From a checkpoint of a small transformer trained on Wikipedia.
Size: MLP 640 ReLU, vocabulary 1540, 6.53M parameters.
MLP neurons of a small language model. Each row is named by its layer, matrix (up: input weights) and neuron, and shows model dimensions 32-127. Each number is 128 + 24 x the weight over its row's rms, rounded and kept within 0 to 255. Numbers have three digits each.
Before each neuron's rows, "fires on" lists the tokens most often at its 100 highest values on Wikipedia text that the model never trained on. A number after a token or word is its count.

fires on: "- " 22, "\n\n" 13, ": " 12, ", " 10, "year " 8, "— " 8
L2.up225:151123120139119106111135134168141096092134154123164102147128106086109085103137126174118107166121127114159151092104125074109145119122148098137131141092132119094087158147130131170099124137144146141096133194163114136146126148130114134159150119171144120117174137140127102122103095089139145155

fires on: "ch" 39, "cap" 9, "al" 9, "ig" 8, "vic" 5
L13.up551:145096127149124110142106125134115114166089127078139106111133123083095176125141100112119141113150156103170139166123164094077126105118146119098129146105156102120112147136101088104146124125117113124163109172141124180157117135128147130166131135085136129146114127160155136101098098136116077140

fires on: "and " 24, "." 17, "of " 15, "with " 14, "a " 9, ": " 5
L10.up375:144143102118099168101132129102100131135090101142138117135112123107142147125122160084138108127133177112186123120122105148135128149155134115106106128153085114165146141112139141128114141097157108175148144134134120164124096159129126192124155113138171148141161114128140130079129130105107150118

fires on: "ir" 18, "ur" 16, "ol" 11, "al" 10, "om" 6, "r" 5
L11.up228:132101133118134107128129120157102181075126114120155096092111125112180138128054105122114132150119171129102107142123127117129118182089161170129107122109132101160123180130096110154131138137145085105076118146149162130167148113126121079128135152127154137115122121109140122134136144127108113114

fires on: "th" 40, "at" 17, "as" 8, "T" 4, "Th" 4
L11.up617:102121074115118175119153135176071139154136139116105124108150148079106130115156106104127101142123117113135137104094148143132137138143152158140165118094126075147113131137090138135133127108149124140106109101092154126071152135120095151128147098155140093097157101160108118150111136128135058139

fires on: ", " 78, "| " 21
L2.up203:142117099149112120136127116121121146141133097136182128139137109127115136154154097135147104099132140130157153131113101162138144149120138096124137069123121123168129156126092142115144110111097139140151116165093165118110095137154122105181143128130125131140148148118098144102116113169142164166

fires on: "th" 15, "n" 12, "c" 8, "0 " 8, "em" 6, "v" 5
L11.up121:125100126124141153153152090129121086149179123159114112178127092135110104084114100119159157122117165141125099139113135136157116132155143114142095096126156131086165105142125144109129115153104096139130113143131140123133102155099171154117157115136105166140105160119110129134124087116147072103

fires on: "T" 26, "B" 16, "s " 14, "t" 5, "ts " 5, "b" 5
L10.up125:128139133130129125116132154102105144168137103091145125123131205123116149107078116148141104114122165156097106118114151160155097121142123167134121125138158117151183159111119114090165109105138127136133084108156152151121119177121131162140150119146126171125167076101120129150082145167121104133

fires on: "r" 15, "Rob" 13, "oug" 11, "Al" 11, "ou" 8, "Ger" 8
L15.up11:123142137104134145128112151091150119095110106164153135134094146161106187118109099141162123121190120140111113126146130138150118113138136124128118113120126130129093103117117096136097130094101067153123165158108137133137088179130125143141104088116164186165092149137171115076138120099145136110

fires on: "2" 44, "e" 19, "le" 8
L8.up469:094139117107122108115177149165135129154125147136107126133135133106136138107150149127106131132090096148129118155116106106134180089107152140147142097119149156161136118147136169091129087113140162160103174124121120144137177137134125089139157136147176096168119103148107106117176168152137126121

fires on: "d" 19, "D" 13, "un" 12, "at" 9, "n" 8, "en" 7
L14.up561:156149111108112159111107152108141104074114138165143114162125150172141088114120078129116180124081104122116130132113135093118126122144094123146174107097123151149124109141092117141142104108119096121117100095145099092127108135079107160127128142092143119152145109128119158131148147142102163153

fires on: "al" 37, "–" 21, "ir" 10, "all" 8, "i" 6, "g" 5
L14.up543:098116130101119130137125171181142081117126138158106118086128080081128120096136073129114100080133184104109099154093125147125130142138151122164131121112089164137176123137103150132125125119171137149103115173127132118125126127144113110087096130121119144107112154135164142113148104125128163159

fires on: "tion " 12, "c" 11, "\n" 11, "of " 10, "C" 9, "ation " 8
L5.up206:182118130104123142148103126133143152096170113117127184164156075104150148140132130151115092114143121097161179110142084133146142132135101119157155092140145096123121119130120140117097064123105124129143145123111148131128151113153153121138129150103080101116115142129106137106174147154128095079

fires on: "cri" 21, ": " 16, "\n\n" 14, "- " 7, "e " 5, ":" 4
L4.up504:126115116136117149132093117142165081123129134093141156135136118068130138107120141136123110086105074102168119119154134136103153108109104087139104109125117086112140163166143149171115134178144127147134129139103120121121142124121129150110154129145129087162120103123124146098082142085141144195

fires on: "s" 30, "ent" 10, "g" 8, "ch" 7, "i" 6, "m" 6
L14.up486:095107142123153125094139132136106147136145127137111067125120111139137141159151129167124114131094123146101105157120075142201088106153123113112152111136109132102125136096121123103128154134157114127119157125190174152130091096168106140120163125108128140134158117122127151103112102140149160134

fires on: "ac" 18, "rig" 12, "Ed" 11, "ag" 9, "aug" 7, "197" 7
L14.up221:135111128143125115104165132152143139174138120123114100149122158114098130172176084166132128114123115161151109165151113113141170107144148156143138157133109136131070155127114169114119138142133106143170134067167127155155151132114141114114123118138134130146124141130110113143107146130114128160

fires on: "M" 20, "R" 19, "K" 13, "G" 9, "Qu" 8, "Sh" 7
L6.up287:173113124181085103135152094149110085135159122172104099106159131178104176166111117108147104119141137156138113107138153138127132160148135127148116089138098136148174138088156150139117141115147129139143119109182170146147141144097158120151113070135164110122118128126125112134149135119141142115

fires on: "| " 53, "|" 8, "G" 7, "Pl" 6
L2.up40:153131116109100089183114100133131118146154111150114156155139137135138142117131135128131064120150103119163108113090123079157073109091123142121133124114105103081166136140150086139111130137125130125133141142154091086121163159123116116151152100150148109131095094144158166108101084141158108145

fires on: "ain" 17, "includ" 11, "oy" 10, "over" 9, "li" 6
L6.up255:147096118147121139132079148135158128118107115106122136093131141127141156105146173121108130105157082081092159140074108121110144160097103139175131159115131140139129157103126090117133074125125135129083117154122108149119137121090135110097154140111111146114107132118174130163101119148075158134

fires on: "in" 29, "tic" 16, "ar" 12, "c" 10, "i" 8, "th" 6
L5.up362:117099099062127150107134144108125108145124175123093074134152141106118120098082148092158132105179122109104125116126133167146135099159162094101115114135122160132142139129160116145133134131136105133109107145144160125109118131142165142135137135134139171156112111136121118095122139172196120187

fires on: "." 23, ", " 20, ". " 16, "-" 16, "," 10
L2.up601:124127132140097173119108112121119165111128132144155136131110086147143148155163123115098133116161154146094143153154113130098146086122191106106116133130113137116142138116137141153164108160133118134146127119139109103152112142102089109146127109135150111136149136173121120154145160147111120156

fires on: "h" 11, "on" 9, "v" 9, "en" 9, "un" 8, "– " 6
L14.up608:118158137133101127193148127143113120092162088149141162174112144134127113105129073133111135143111094139115121140120107148141155158112145103106147128104163137097141116164111081121117121118140088134100119130132097131163123156125125119144146171112192109159145132152117139101142144122115142124

fires on: "t" 24, "for" 23, "le" 9, "2" 4
L10.up559:084122114134115121094150143162132127137106134137133141140145177125133125090157118154124144117112121145183121108086130133132102113125173161171161134083181122144124130142144122097107156103152100106102184104149072160122150116144123094184143139149135121114118123124154164127115122121116102129

fires on: "to " 27, "O" 14, "'" 8, "s" 6, "A" 6, "ated " 5
L14.up367:095089098147150152115141157141064105095163133170136125113146087124143152144141110161130152144106139094108137123143121109162141126110148140123161116130123168123161141093121130149152114183163117090116135084127136095102132134131129124159177185108114152161137106145060126137154166158122124112

fires on: "T" 31, "m" 18, "P" 11, "at" 6, "sh" 5, "ot" 5
L14.up633:179114130160104106145132127151132177113135155145131132152178150145152097097124120121153096119138122129155160109083101127112115125106117097124168108147118115138102153088104074148150119104141116193083116141139150113093097170090097102127130128120145147142101095149136153116110155149114128153

fires on: "re" 73, "Be" 13, "be" 6
L14.up623:144066119121175141141115162105141118150123118163140150148147145110127164125145135101141140097168103121121120109110102125118153146182086162133171107117156122138186124115126147137146130123172137128095120153139134142129142127135104151113107148143083133117156170107116116130130164124107085101

fires on: "y" 17, "e" 14, "ong" 10, "I" 9, "are" 4, "| " 4
L14.up397:113076095154081113120141168145122111128100137144129146133117123106122125100147142082139154160120104082161147156112088091145130117172143124120099139083155129119112155118130082106125102143161152159107149165103118124134148107130084119076124141150104120106108128150148163114106134146109107107

fires on: "f" 45, "e" 14, "| " 8, "ef" 4, "tri" 4
L13.up168:102115091135131125154135136160115118131116075155098157097199145116115105128163142126097124129116116096140094121130112087126141140178123101091104114116155134098123124171129114156098158142124159124155167152124075143147145080109098131106112100137166118124144117147151129130147080140137111104

fires on: "| " 20, "J" 15, "." 10, "L" 9, "olog" 5, "F" 5
L11.up269:135146111081069123174106143170156160088127099118102148120118098138125117181122101139148093112107153132142139113098093131092117136124115130138136096122132147167106165093065148138125134169155115145108169149108150118126164119153146115131119115100166135113143097142155124109131160119170137122

fires on: "si" 44, "ri" 14, ": " 11, "ate " 6, ". " 5
L5.up507:155105121090130144097101141096104136139137113047132120130167090134162114104134098128110090140156142115154139124145103120079135133152112155151174142157108143104133099094126130104141086187141105133138128156146114125077125150151125142084149156156165148132117141158164110129109147131147134111

fires on: "p" 31, "ri" 17, "min" 7, "u" 7, "eng" 6
L17.up383:100118126096143148110139092129101131148127101131145109158132104083124161119124122157059089120122165135167140134116126183153134125119175167071107103156149123121130057135104115185110159132149156105140096141171132129100103078135150080127133147134088138110134152131096148106148123105118127148

fires on: "| " 75, "A" 6, "U" 5
L9.up328:108116078115121131104083125115152148101180104114166151110102141162139140150103112110107134128128155110142187139097157108136114130157128092167180087129107076122135141087143123094149078071120139189144146102128141138163129111157138118171138152128133152131158144141123140110118110131169103116

fires on: "us" 28, "ut" 11, "as" 8, "writ" 8, "do" 7, "Th" 7
L10.up226:144129116143147154108145126160081148096083077115113154114139156081172117126146123137135162076140126137123124137104153150120132104113119145139157108119150144126111126121108142115128097086130088151116155106158103123138121138092129137136140106124142107089130137097097127167136146129114087136

fires on: "rece" 18, "over" 16, "ain" 16, "oun" 11, "ight" 6
L5.up262:101116156143139143085117091154121127109119125101097146130123131110108159099139136098138121136129111100131176111074148123086138138139107099124159147114081147095126106091153115159122128102107154138120154173131101156076159103109133120090134136100130157137139120136131135156149154108122131146

fires on: "|" 54, "ag" 10, "us" 5, "com" 5
L16.up79:127116124099102154168152167112122144166087122075125141156175131140114118101106135142141099137059082100171096114125133176144160166170133148110091115122127174124124139098135121114115105127132146138108154143137100132161096157101130098136154173112138113113142131096109145129101086131116096093

fires on: ". " 78, "= " 8, "). " 5
L8.up30:134099135127147135121105127141144129147103149143111124121112084077162122098142141121159125120093150103081132143125123145118147133146140116098127157166114138100109136140125130096157149163139080101135098075103116110147096205082132143111097119142143110090165110070114087149134131103179113135

fires on: "b" 17, "cap" 10, "oll" 9, "amp" 9, "our" 9, "n" 8
L14.up127:097111112086112121104093114125146127126108144095105133154154143150118141138163114130110135079121133151113133167112156129126138117127114169118153116111147154143145099119080197061170133103136113126120095143152096177131134156094118110099142108099133126154145106126125121172167117147112116133

fires on: "| " 81, "P" 4, "; " 4
L2.up150:129120163106121091148095138135127168154137126138158087164156150165105129124178132126160074156119129162138110152096098075121141126133108135110118147138070123128174114108132113133111147150100148145140136141164134101125117149113080132157151157091148146103107118184163133143119123145163163151

fires on: "\n\n" 75, ": " 8, "\n" 5, "\n  " 5
L2.up538:124119115101111113097080059133116101112107176140143149132136149079116076161163089131143132163133112113160122137173126119145174135071150108129133113110139143126118152139178146144132118122127152152100135162145123131141146168130101139096132087092126100145133107103160127110129153122125126184

fires on: "Ar" 20, "is" 12, "ar" 8, "S" 8, "was " 8, "is " 8
L13.up490:139143101132150153161145117140075109103143126099108127114126154131134132130098123093128082153147158161177143115128133130135131123161105116070132121130134105099165148124114139168130179143165130104137139130111119119094159142061145131139149102178152121113152141133140125090158156149115123114

fires on: "Th" 36, "i" 22, "J" 16, "Wh" 6, "L" 4
L16.up299:089144159116145091136141146132130135138148166147115093143135109118116161126169162140135147131130116154143109133066118137112136121148103120128137126079152127125102133115120138109162097175191132130143087116127111193133117134145098053128136082113123152103114100139101113142126135128137165175

fires on: "| " 39, "- " 14, "\n" 7, "(" 7, "ed " 7, "ated " 4
L5.up381:132124165113134147116113090055160145153146131180116146106153120100187166152102118126139084136107139163161132117136132107149108098126087138172155124119134110106171140099107141130111064115115137142151171175105150142092113116136112110144136135100121127095135100140089151160151160135151109119

fires on: "| " 36, "- " 14, "– " 11, "4" 7, "3" 6, "/ " 5
L2.up441:120091151179149162163130116113093094125181154154160109098116121154166117150103107169131088099100152132128154146148131112092125092143079135118130143142127098147143104118106159092119101087111137074153157135146148140116173142128138093153125139112090129108111084130073086109161112111135137157

fires on: "| " 55, "1" 9, "ies " 6, "(" 6, ": " 5, "ies" 4
L2.up372:148120110137146167131123138093127170141156115116110163121131129151129115131114115139079122141142126125080147145064115158148140126086100153143102130077133126138093105110129143156129120118138130141108136135147165142114106131121128113146111135114148159148080110162173164117090153151152145141

fires on: "D" 23, "C" 12, "T" 11, "F" 10, "P" 9, "R" 8
L6.up439:172110124138095153154153133150132119146108165091149147133178147075118142173135135153162113135122140101139143114135084169107144117160120141136157155153143125132108174083077121142119137146159119185108153156077146128130113161123127111110150134077125146152110135104162167108123130102055103106

fires on: "inter" 30, "st" 11, "sig" 11, "char" 7, "de" 6, "an" 4
L15.up239:132086093106110159157130137124099150128128097142096158087148138129123116107147097092117122145090089166125109165143130129109149133112174102145165141104137099131134158108128121138139093124147138180164135156154099146133140154149120095101131146180112114131136117121148128113168135123145103128

fires on: "." 25, "," 19, "′" 12, "8" 7, "' " 6, "°" 6
L17.up463:120132120130106130148081113164121141180083089125193152141141120133123135124103160139141116146111143144130105156134134119120132132131127090141105117073146076130176141158105134135113107077137072126134184095141107177142130138136076146129140138142095130100146088097106126125131140120135116178

fires on: "C" 32, "si" 13, "c" 13, "at" 11, "ati" 8, "ac" 6
L6.up418:140128100172139116110104158111110098128134099114121152106134131131146122112158087110147127137121138089187134124154153179160120163167152123112165144108151127129129173106141099125116084148191134111122104132149113104131114178144135133094122131150163135144123092179136125151108125130121096114

fires on: "at" 36, "e" 21, "id" 5, "ed" 4, "an" 4, "ist" 4
L5.up580:143123095134094173094099159103090132113109171141135139133128163129130149158143137087162130149113154175124137135150101150131097129136149136126133089116093122133115142149110128108137072134098140133103174107135140088100152136127130122110201107141128125135138086120107096154146167118126136120

fires on: "| " 77, "otes " 6, "old " 4
L2.up547:151116151099118135133071100105115164186111132132133132143136105091146104161138119119134104151109131138129151091098073119163100165122100130139127143116115107157145121117163108120095099111075122161145128130133133121118118117132082174128123127085170145117095116146133152117095083122149107155

fires on: "an" 27, "un" 19, "at" 15, "it" 9, "as" 6
L16.up183:136116118136150125160129131163090106099091133107097116121163142130140089118119091105099144191106073107117136106129125160089111109173123145155149101125136150111152122113132098111109101084179146157106142131175107111120121152088150140172121104105119129153114095146114126158154128147104113076

fires on: "P" 32, "Z" 26, "M" 10, "D" 8, "L" 5
L17.up563:117138110106119115157143077132171145172132094122108141134089122110126126068143132158112133149135155121115133130107084054150136130114150132159128127126121120181160174138138142124135134103161080122123124133177143139063120164139134134132113106107165141119106110110116142135111130093136119134

fires on: "- " 19, "J" 15, "| " 9, "Rob" 8, "K" 8
L13.up310:069184079071114115177152157121154132089111103103107115154138106142104174175113113122120137135137115154124147143126158119113123087135154175128070084112121177133140160095096148123116117135131130125139151126121127126105144126149133168091126112081159142121108143119116117113114111132142142131

fires on: ", " 36, "of " 14, "C" 11, "New " 5
L4.up589:131075122147089139106121157121116103107145155140153131135137067103112141106160105098144124154130114130164189100137094141152149105161108113149162077132153105110166135107099113103097150168136113132153099119123141149114119143124162144117117146111155116131148119120116136142131120159131128126

fires on: "r" 19, "g" 10, "ap" 8, "k" 7, "ern" 6, "al" 5
L13.up384:121118144091128146127131144153121149087164119128129128121120163137108147111098084127102156077144216110100102112112134118115101152115134146142082128105190132117154101138143161065134119088153091099106105135150113143162136158139134069141084124111115138127131131101159155120134119131097127133

fires on: "e" 28, "re" 14, "ri" 11, "co" 6, "n" 4
L11.up604:125107085119131097129076102092106116150088127164111121133152161097128134126134114083111132143117103099139111139126119105135153139131099158112118149131103097092117090103140124111147116117134143148103098150125124153132101133130152147092111146146126123139159131090147133088161159125119105150

fires on: "ear" 18, "amp" 12, "ab" 10, "at" 8, "ord" 5
L15.up15:112108122127131085081128138122110098125127163137140133174146170109113105085125114141106141167091139127126143120157112089145134126154136087099137117087115123114153096142082068100150097106121145135135144118086109152091143160108125207126106155106133108147142159141138136117160112146130121112

fires on: "| " 32, "ed " 14, "ir " 5, "ers" 4
L5.up20:126136117160145062129107106079113149142134101117144109048132081131152136127160110151107094120133147127140161106129135085106112138140163119141160150118174135122127140087138172124123085147081110148120149143130174112061120142119130148119123114120121137079155154124140143154149129136136112121

fires on: "|" 18, "In" 12, "al" 8, "our" 5, "Man" 4, "x" 4
L14.up208:095114132170146107158139105124103124147110122078105115105151135116130121111152108133124138148108175146144136121116122077124138120110153139128150067125152080122180097125105192113119125138137127115136111134122131116108122160114140129115101140111182136131132102132101134133138116127128118119

fires on: "A" 71, "ro" 10, "E" 8, "Mar" 5
L13.up81:144141159066114158108146166109127121089112104141114103157125142119163144142126126134123095121140086120097164148115166135117125121148133188130120140138125131122129135111120157108165102084117135121127154124097096128121112130115086118147176169173116119132200142092100154138130140132142097133

fires on: "Al" 25, "al" 14, "ti" 13, "l" 9, "ig" 5, "r" 5
L13.up354:150144131078146095105091109104113151147158150147128104118093121102091139152115142149145146121141160089128096140142125144105122094162144137115138164123065116133124104119089122148113113139119105175081100149105133100141135146087139152134139161127152133162110146155132140166127156152132093080

fires on: "- " 32, ". " 9, "D " 8, "US " 7, "| " 5, "\"" 5
L13.up395:090163132130099142145142135113148130108142139161110153117151110122094142129112137105149107129098105133134087161158147115099109095144114150127104121111110119104139191124128184135126118135151111133091136100134139118125127134106136149081130146130099111121126166093135149109086112122115146094

fires on: "g" 25, "G" 25, "int" 10, "S" 9, "arg" 6, "is" 6
L14.up129:113149125144131167125124123133132180119136163114125144155165151119130116146136147124150116146117191118164169084103103165150102133162154101104117109109139135120188112098085128165105143128152084114157075142132100129142142134142123098115172135146125101153152122145153111117153138119113157107

fires on: "." 64, "M" 8, "3" 4, "ad" 4, "/" 4
L16.up168:116148117132078127102096162175086114147122138121132177146133112142106140103160136182141149141117148112141138150106139136118115113152150114129106114104152099153129171080091122129105107142167113133139105162138126140152144124120110136119116095133111126143108124103147090141147171133145118158

fires on: "202" 20, "Un" 16, "un" 9, "em" 8, "has " 6, "is " 5
L10.up443:154157156118109118163118115144075127123088109102150129145124150121136149103132081139114145102146140121126121101107097136114123138119150087107132099160122116160158166088112111171102167103170120091112109139108160177157128127071152144157128120133097115141193112132113135149127100142125130078

fires on: "ac" 50, "col" 6, "li" 5
L6.up614:098126148133136140142177105142158145141147145114150103168138132106130093171143098126122117143120101116132140113128145087149133138135141125156130146126135145133113157143112170148117126131133103126162134149118108123125130140153145138141154149159150111145166155177168137155115110118132142117

fires on: ": " 15, "St" 12, "land" 11, "age" 8, "st" 7, "list" 7
L4.up492:143130090140143150152104135096084183097095148130079122111162152086095108132122108186117149133125113163139151097127126121131109155151117148120127130132119123106141106120116136108130102132121131147152162117141145137118162152138121127132146107123129119148176124120108174102145156100149077147

fires on: "C" 71, "0" 9, "c" 6, "V" 5
L11.up346:157118094084123100123119115140116114167146167117169131163116139155171117138144119109146104159137162127152170154125169176133142172144149155140115079071145141155131185131129141117123086120154131161111096110129156130110109179150117141088117127114145160138111115167133131088117157145114082122

fires on: "was " 42, "were " 11, "acc" 8, "| " 6, "tr" 6, "\n\n" 5
L5.up40:114109141114146129119117148150128168085127172097152141150165142152126136147131122136147114122081125156136124117120119106164178118114074154122177143104129114194117094075094113113137114103113101164145139129094137139142133172084124097111145194143150188120146117162122118166116144186130134139

fires on: "was " 36, "l" 12, "-" 10, "th" 5, "eng" 5
L15.up269:123087167154092100168136077145127160132164128103150116181140169140132116116163094118134099122155100109123094149130105094170106118143143076095110145120132134106150159110125133109108122120132147145125134123147122123119105110143101136161156088196106124140131136153145162123156140157108112114

fires on: "1" 42, "U" 24, "own" 7, "O" 5, "ag" 4, "2" 4
L17.up187:146132132126112084127103161175111117130119100111107106125142142119100114061130131130102109133113153075177150142101134090185133108107119144114177129172143115147124134085140118083143135093108137152140136097162127161121114084140144098132154166144137170164127193116140151114115143120133134099

fires on: "th" 26, "b" 8, "in" 6, "ri" 6, "g" 5, "si" 5
L6.up103:143122097121076140120093130124120126135150121163111083115127158152122151119113131113112139074147103117130120136153142144113161090143165119095092103150101111136126116153095097163145143155119089146134123176116159119126068135115130111128166096106174179112117128132106136120163101150087104163

fires on: "." 46, "|" 43, "un" 5
L11.up208:171139127115096127132139183133094144134079143110158139159129138132148134111097162130144162133116141118178104107080132146124156149166134092138142103109141097132172179129084141104131133116164133116117122120138114139180100155101143128128122117145114118132152129097101109093118111121121113116

fires on: "c" 83, "C" 17
L8.up186:149103131130099109107139119152114080177159139094134115134118104124131126108168143129185135124111164103128112121137128117144148161151138110128113109090153090130101154120143099111117102149121127150111117134134134115163125163091138137113101132171107143126105096144133149117143110145169124147

fires on: "i" 18, "g" 14, "t" 10, "ce" 7, "ed " 6
L10.up206:117091136131170122111119121114106184156178129096078085093141115109126148172112101164133098107179134117152115119131102111141139106141152095129156115111158140116115094135130158120143161148139092157106149100131130137105128149150166133134129105084106134102168145160116125106138104140132145132

fires on: "or" 14, "9 " 11, "0 " 10, "al" 9, "n" 6, "si" 5
L13.up202:106112111140103126135129111130099155133167094148112094127141118155139146151114078135113168159129157098101082114100128109147143146185128086152113127132130143163177101117116112104137154123115144135116104145137165110129124142143176093096106143172133195135128137162122172097135136112095108130

fires on: "of " 45, "end " 8, "ther " 6, "F" 4, "Engl" 4
L4.up592:092133109150103114128150113116115119106095127163128171142123095124113115128152144173125140174164124120116136138121093120119123171186119145139181113169156089080145146090129151119143141136088075130144147129163128060142115142112123128127126110180116105138137154137105098106144137168119083098

fires on: ". " 29, "\n" 19, "|---|---|---|---" 18, "). " 11, "|---|---" 7, "ef" 5
L6.up229:165144122107159135115100134097100155120084147150139158107140118107120155095110119138115119136112166124126072153156116115093108132126085123094132119151141106072090087125113095102152129118116097146123095129134150135190090148089127138139159143167137102080156106103108124129098174139145125120

fires on: "pro" 18, "develop" 9, "air" 9, "sub" 9, "ap" 9
L15.up483:105104089087114167144091155158118144109110115076095131174150106096110137137109097122158130115104151158139178092115138173103100105105083087115148125125113128166109083144141129146147105073106125085150121150128098155125119156118118121100141167119112119105145112095141166140159110127097138142

fires on: "St" 27, "att" 19, "st" 15, "And" 12, "rec" 5
L14.up612:139132127138122133134118109092129145073102136108112135143161161086125122188115099150101116118153118120177133136091081127173129158119128132066158165129110120120097109125146127166137166102129142190126119120150134207142136191134145145118149139115129142096124152087084126151115136133123086123

fires on: "es " 26, "e " 19, "ely " 7, "than " 6
L14.up336:133160093123160156134128121113133171124111120133158132185098124099112166129121144117137076207108122106132127139108141125115120138143146155113110070117110148158130165141160115142127119161130153104120107162126093155137113121171169144126122116105125121159167131135166175069142137109128116123

fires on: "ic " 12, "e" 12, "s" 10, "O" 8, "S" 8, "." 6
L9.up391:151098090165112112081128172153131126121093126118097059093129122113135162153157108139147129143097120141143171123103127140179148163139109092149164138155121101144117118122187123115148132174111098096131119081187086125114113101133159111153154133097126153142122108134128148094160155128104102126

fires on: "." 22, ". " 19, "| " 15, "y" 8, "n" 7, "ir" 5
L6.up125:151105131084115121124157146135082161081157125131136137114103146111110164098124161074096137130134124149120132130102141113095058153176132116149104105106128096103156122114113128111150134152132100153114139147122101135113097106089075118113118123141097128116156103163135165078112105145145147124

fires on: ". " 86, "." 13
L2.up586:148136136100093127093166121126139151128165120144125173093093073132127141113140125102118105124129163143138090145162129084078096128123136128146133116152117158098118143110167145096162157159133102196159119147133103125135130138121134130126099164124134154108149132163124111105144160165158172107

fires on: "In" 13, "our" 10, "ex" 10, "per" 9, "Con" 9, "in" 7
L4.up5:084096103068098139117141126149116116146119140098163144107126132113143120137148103160126137109136178131118107160128106130105101128116110134139149095106176082145178107094130165124118108122158121100167153110076128152078109156142160105161152113154103141102156147154099163120126096136150079119

fires on: ", " 24, "el" 17, "l" 11, "Al" 8, "ar" 7, "El" 7
L14.up413:139142136106105158110122073080157151101139149145125097178103153078123149144159125118143099127137109101177062159111172117121119111174135138134089091125126118103107163139126156124146119135118145139104095176120108133140131100113110162150142150126132141118088170107120103159102151140142093095

fires on: "N" 26, "S" 19, "W" 6, "13" 4, "U" 4
L5.up284:146098110117146099091100109147110134110134119107121167104112120168128114126114126103124109113161087116123180146070126138123132160134131134125168085136074109137113118128150137132115152073102130112095142124112115127128174153120108116114164114098150100146130134152116120104152152098134149092

fires on: "ch" 34, "rec" 10, "elec" 6, "season" 5, "4 " 5
L16.up251:139094132131129176120128130118134148125125117085179086118095135067084113159138143142144096122107137091126116096137099077158140119144131134155163150121142135115102089107104121149158134127152098175154119165101124158127144181131120095109088130183128151126142138091099114090125115162167122113

fires on: "A" 35, "Mar" 14, "N" 9, "mar" 8, "K" 7, "ber" 5
L16.up112:125143143093093151130140160176139147109099116147124136121121101110123151142117141121122103117098114164104171169101098138138097120105169126146094123125119132089127190122135125123203133114119132142167106145129136085124156127105127114147140131134136089124154135118145148154122126151105109137

fires on: "all" 18, "air" 15, "ap" 14, "high" 11, "ir" 10, "list" 8
L16.up197:110117117105059169108121124151119160119129099129163076179119117087103121125115119140107144139139146178171137094114091124167092133112120121114142148082136136109133114130117141106128166127112146096136142116107107110115120151104075116142117170099087151135132111107117122127165124143110109124

fires on: "ts" 24, "res" 23, "t " 18, "ret" 13, "ild" 6
L2.up482:146160139140185098158085103119148164133177136124149106134176136146148176113132101150160131088106133095107097119143126098097133135106188151170146092102128142112106134139110156115146131124151088110135135127153114148133148145129136124121103138080107152150123100127142151085080121107102116134

fires on: "n" 31, "m" 28, "in" 12, "b" 9, "l" 6
L9.up483:165167115093114129123101119125160102159142110119157165189149149142157086123115140123131156097114116106066119160108111133078136111124105140102141075142152117152133127135081154122127132121130072133148100121169102152137082141118148125104146107140110130155126117142103075147122160101096153091

fires on: "t" 19, "K" 15, "H" 11, "C" 10, "R" 7
L15.up573:138056168118117092164097144146152171157186134153126134104155115133135152127137125110110126110123141126117101132154159102133158117127111159160129108162129129155119111113144145164129066134124125179126130158155111155154108129119147139133123079116169118110097177116137099144132110132148107106

fires on: ": " 49, "popul" 6, "ies" 4, "way " 4
L2.up475:174121123076119133136140155084140168091132164153120145140101128163113061128140100172106131116126133136157172138110110153119132122096144135109108101148130117116098080104091162146125080154121124165122108123136112126108134103091125137136136096125136145161053106144121122120101143106150126111

fires on: "b" 21, "as " 13, "ed " 13, "ned " 6, "m" 5, "st" 5
L6.up424:097130141120111099139087086124134112157101100136130122131188099127146082090095126145104123134131152105108102117158171122083141104120095135121139113148118141163150117097135166107138126108126120130116067156124110142171118133112107144095143095165171095156112105075117125153142111109123134158

fires on: "M" 37, "to " 13, "P" 9, "en" 6, "sp" 5, "al" 4
L15.up367:108148126149107154139113125099142126114144119133132160122097090119143146073106113120096104140158147089117123149131084111114163128113131099145128133158149119182121127124149150173106117147168147146118114176123122115115111157136145099130150091104125153193118109102118129076171125106107146138

fires on: "on" 39, "de" 18, ". " 7, "an" 7, "as" 6
L9.up227:096100116115141094131154133141123095117148122123122103130149137131129134136147097107119114150094113124105099129121100139079142156086109131147126083132112115108117143109084101105139101091139146163101143166157101134090150146119112116108137121171106130122181110138127155123131139104123115117